config.toml
head_dim = 64
norm_eps = 1e-06
qk_norm = false
lr_mult_o = 1.5
lr_head = 0.01
grad_clip = 1.0
warmup_steps = 200
MLP neurons of a small language model. Each row is named by its layer, matrix (up: input weights) and neuron, and shows model dimensions 16-143. Each number is 50 + 10 x the weight over its row's rms, rounded and kept within 0 to 99.
After each neuron's rows, "fires on" lists the tokens most often at its 100 highest values on Wikipedia text that the model never trained on. A number after a token or word is its count.

L4.up138:50 53 56 45 47 67 44 87 48 52 38 56 42 49 34 58 67 57 51 43 56 30 60 54 67 40 55 61 54 34 51 40 46 53 35 62 43 55 46 38 45 46 34 41 52 70 60 54 43 36 61 46 49 34 57 59 51 55 52 56 38 58 57 52 67 39 79 29 43 47 61 72 51 46 64 50 61 45 57 46 58 48 55 42 56 67 34 45 41 50 42 51 45 52 53 58 58 48 46 67 59 57 55 49 66 66 41 48 51 56 62 45 51 62 37 38 51 44 47 25 44 47 45 50 34 55 40 48
fires on: " F" 30, " St" 23, "f" 18, " def" 4, " f" 4

L3.up747:57 78 39 54 53 51 46 54 47 50 60 53 55 39 50 57 55 51 56 69 59 52 48 59 67 68 53 44 44 23 52 46 53 55 46 71 41 65 57 38 59 64 51 29 45 56 47 55 54 49 47 63 33 45 53 40 12 38 43 52 54 45 47 31 44 47 59 56 58 44 54 53 39 28 50 35 36 49 67 51 54 57 48 48 49 59 52 46 49 60 60 58 52 58 21 57 40 58 59 30 60 53 43 52 57 47 52 31 63 43 45 34 46 51 41 43 65 40 48 53 52 40 46 38 43 61 43 54
fires on: "%" 12, "O" 10, " area" 8, " U" 8, " Council" 7, "ee" 6

L3.up371:39 48 44 61 50 64 75 39 47 39 53 64 50 41 47 52 63 50 54 47 41 38 91 41 48 41 41 56 40 48 27 55 57 49 58 47 50 62 57 43 58 40 40 61 49 68 30 25 50 44 55 56 29 58 49 40 58 43 42 39 59 52 40 46 49 52 51 33 49 44 53 41 55 56 53 53 42 60 43 55 52 42 71 59 33 69 39 45 60 48 50 48 51 33 51 65 35 30 34 43 63 56 39 45 57 52 45 36 46 63 48 55 65 39 45 51 52 35 59 35 42 46 34 46 46 60 43 51
fires on: "ter" 22, " sent" 13, " spend" 7, " do" 6, " buy" 5

L3.up713:48 53 45 56 40 34 60 44 44 52 49 50 56 56 55 58 40 49 57 57 53 55 64 60 40 59 56 51 41 62 44 68 53 45 45 67 52 56 43 72 46 65 61 40 61 51 53 47 50 53 52 39 43 31 42 50 57 62 32 45 39 38 52 42 20 55 44 31 51 52 45 57 55 50 42 49 46 58 41 51 46 46 47 62 40 62 38 67 63 52 36 56 49 56 54 52 55 40 50 69 47 33 63 54 50 44 49 55 56 58 61 76 53 50 52 50 62 64 48 42 42 50 50 48 52 52 44 46
fires on: "ing" 43, " into" 9, " under" 8, " \\" 5, "ting" 5, "ut" 4

L3.up119:48 54 51 30 75 39 68 57 50 61 59 44 49 49 42 50 35 56 41 67 42 40 40 52 26 59 60 39 47 41 43 71 52 59 53 57 44 63 49 52 52 56 37 60 44 48 34 68 48 51 48 50 54 35 60 50 27 47 35 50 55 53 46 46 35 53 70 54 53 46 61 60 60 43 59 56 41 52 40 66 49 46 51 40 46 75 51 38 51 39 40 74 48 57 52 52 53 47 54 44 53 49 43 58 66 64 39 40 54 51 43 46 40 41 54 42 45 54 33 43 53 48 52 27 57 41 51 29
fires on: " ==" 16, " later" 14, " while" 13, " also" 11, " After" 8, " those" 6

L3.up508:59 58 45 50 34 36 52 45 48 60 53 56 53 43 41 50 56 36 62 34 58 49 54 50 51 70 44 36 59 35 46 39 46 47 52 55 56 49 40 68 58 42 39 57 49 52 48 66 32 59 38 61 62 49 50 53 41 29 48 54 47 31 70 30 45 27 41 50 52 54 47 33 52 67 53 65 57 51 52 51 53 38 54 48 50 43 34 52 46 61 63 49 50 52 27 58 63 58 46 43 72 63 40 50 52 36 58 34 49 62 62 48 61 55 54 51 59 53 50 39 61 56 37 33 52 54 61 58
fires on: "N" 23, " U" 19, "L" 15, " L" 13, "K" 6, "B" 5

L3.up408:47 36 38 50 56 49 44 49 57 55 57 38 56 41 65 50 66 49 54 51 52 27 65 44 43 34 37 29 54 37 42 44 47 61 54 46 54 64 49 40 49 53 52 46 54 51 40 33 59 55 54 47 45 39 58 33 60 34 46 39 62 23 41 38 48 52 42 60 62 44 30 49 66 52 48 40 63 59 50 53 36 57 67 75 60 52 57 40 44 60 49 53 49 49 43 44 48 58 47 43 43 55 37 68 61 54 57 57 64 67 42 54 53 50 62 57 33 35 38 61 45 65 46 75 51 44 50 51
fires on: "." 26, ";" 25, "+" 11, "x" 5, " days" 4, "*" 4

L7.up617:60 55 50 65 38 46 56 46 43 35 57 37 39 25 47 42 48 50 43 55 48 55 38 49 59 54 45 54 44 55 48 50 62 65 52 45 41 67 45 53 54 55 55 62 65 52 44 43 51 35 32 63 41 51 61 57 48 58 47 45 47 51 48 45 38 48 56 18 54 28 49 51 48 39 54 45 54 37 38 52 54 45 39 67 52 55 44 50 34 56 59 42 57 54 59 45 39 34 20 55 38 49 57 57 51 54 51 50 49 51 58 64 44 47 47 53 39 70 68 41 45 33 40 55 40 49 54 41
fires on: " (" 28, "9" 18, "3" 12, "1" 11, "ci" 5, " /" 5

L3.up233:56 56 66 38 45 38 53 35 35 54 54 47 47 53 49 40 42 50 58 55 49 65 42 50 61 48 55 37 59 57 60 53 52 46 48 43 56 35 62 27 49 35 57 68 60 57 50 41 53 43 48 53 61 61 47 52 68 51 56 68 54 45 48 49 66 61 63 21 32 41 49 45 49 51 53 37 57 65 53 34 44 57 62 54 50 49 51 35 63 30 51 67 51 57 74 57 50 46 52 60 34 40 56 37 64 61 52 40 58 64 62 37 51 42 47 54 57 35 54 65 44 49 63 38 45 37 52 53
fires on: " large" 16, " Ar" 11, " local" 7, " private" 7, " own" 6, " small" 6

L3.up88:58 52 50 35 48 48 60 54 44 62 37 68 54 59 54 66 51 64 55 44 60 33 59 55 36 49 56 60 49 44 29 54 42 44 49 61 42 38 43 33 61 50 42 53 58 41 35 48 34 41 45 62 48 66 63 49 37 40 54 56 53 38 38 63 55 62 45 30 65 57 51 33 51 38 56 61 57 52 52 73 40 53 49 63 55 64 57 39 58 59 48 63 65 43 60 63 61 37 50 68 41 41 57 48 42 46 29 56 46 46 56 55 53 56 44 64 58 52 65 39 61 51 42 47 54 44 54 43
fires on: " four" 14, " do" 14, " half" 11, " two" 10, " six" 10, " three" 10

L3.up274:45 61 44 36 58 42 29 43 44 29 51 64 61 64 47 40 55 60 65 60 52 44 52 38 64 47 51 61 74 60 61 38 40 52 44 47 74 57 50 44 39 57 49 31 42 47 61 50 40 40 44 53 56 63 64 54 50 45 17 48 51 50 75 42 44 38 49 56 70 47 51 52 67 52 43 47 49 45 53 47 68 57 44 51 47 37 37 56 42 44 68 57 36 61 47 38 32 42 48 38 40 42 55 55 53 52 52 35 57 59 54 35 59 63 50 55 58 48 59 57 42 40 44 47 47 35 58 53
fires on: " a" 61, " A" 13, "a" 10, "ak" 4

L3.up165:37 29 59 47 60 51 63 56 25 47 42 53 45 50 56 63 35 57 34 64 53 40 51 41 62 63 47 34 50 48 58 76 42 48 60 36 59 61 46 45 47 27 31 53 61 72 55 53 49 55 55 48 50 53 47 51 28 30 26 61 54 54 52 53 52 58 67 49 40 35 51 68 52 53 37 41 39 50 63 52 43 43 65 45 59 58 55 56 55 64 42 43 59 48 47 45 58 66 47 54 46 48 71 59 58 71 56 27 48 61 38 50 50 58 33 51 57 65 49 46 38 41 57 31 54 43 47 49
fires on: " the" 26, " =" 15, " no" 6, " high" 5, " greater" 5, " an" 4

L4.up477:42 58 60 41 70 49 54 55 56 70 52 36 50 61 39 44 31 42 67 46 57 44 55 48 55 55 44 50 33 49 56 47 52 40 51 43 63 54 50 30 45 69 59 20 54 54 41 51 25 45 45 67 62 54 56 55 52 57 40 56 50 54 48 57 49 62 55 38 58 73 55 69 51 45 35 66 52 38 50 56 51 61 42 46 63 36 45 35 64 40 57 49 32 46 51 27 41 46 54 64 41 71 45 51 41 55 71 34 45 42 54 44 46 58 53 42 57 65 42 57 60 45 50 47 57 46 52 56
fires on: " is" 16, "'" 12, " has" 9, "5" 9, "2" 9, " It" 9

L3.up440:41 47 45 60 45 43 38 45 26 42 51 59 38 42 45 58 58 52 60 34 54 61 68 46 60 66 46 75 49 30 53 56 53 53 52 51 57 57 55 49 49 32 29 39 61 36 54 50 34 36 58 50 53 67 33 57 54 43 74 60 51 43 60 42 51 42 43 47 66 48 39 52 67 43 57 47 58 51 50 64 39 44 60 41 61 47 41 47 27 55 55 45 58 44 37 38 56 37 53 73 53 59 64 53 41 73 50 56 65 47 58 39 47 39 47 55 60 54 47 44 40 53 40 60 50 57 44 62
fires on: "ber" 16, "K" 9, "d" 8, " Gan" 7, "ster" 7, "du" 6

L4.up276:64 61 53 51 40 36 46 51 39 45 47 63 34 47 53 47 54 53 65 49 45 35 63 54 57 60 50 58 40 47 57 73 39 60 40 63 65 52 43 66 50 35 50 28 38 39 44 62 54 50 47 59 30 44 47 63 57 58 53 45 36 39 37 37 50 48 53 36 67 69 55 49 44 50 39 48 53 69 50 56 72 40 54 47 47 47 72 32 70 64 41 51 49 37 41 55 53 43 64 48 42 53 34 56 47 42 47 59 47 60 58 45 57 39 43 49 60 37 55 47 43 35 39 43 60 59 42 39
fires on: "ga" 28, " by" 9, " ship" 8, " to" 6, " On" 5, " via" 4

L3.up525:49 51 37 48 51 59 54 38 47 55 42 58 56 78 51 48 63 51 49 48 46 59 41 22 46 55 57 55 42 43 35 49 54 53 46 57 60 48 35 76 46 54 51 40 32 64 48 62 26 36 52 53 39 44 43 62 49 45 37 37 45 40 53 45 46 53 40 49 54 58 42 55 61 54 46 44 56 49 55 39 53 50 45 60 53 52 50 64 40 40 59 59 47 50 03 55 32 39 57 53 47 33 49 33 32 56 50 47 53 57 59 55 46 44 45 40 41 48 59 64 40 44 32 53 55 58 39 43
fires on: "u" 30, "me" 29, "a" 14, "ish" 6, " Ma" 4, "tri" 4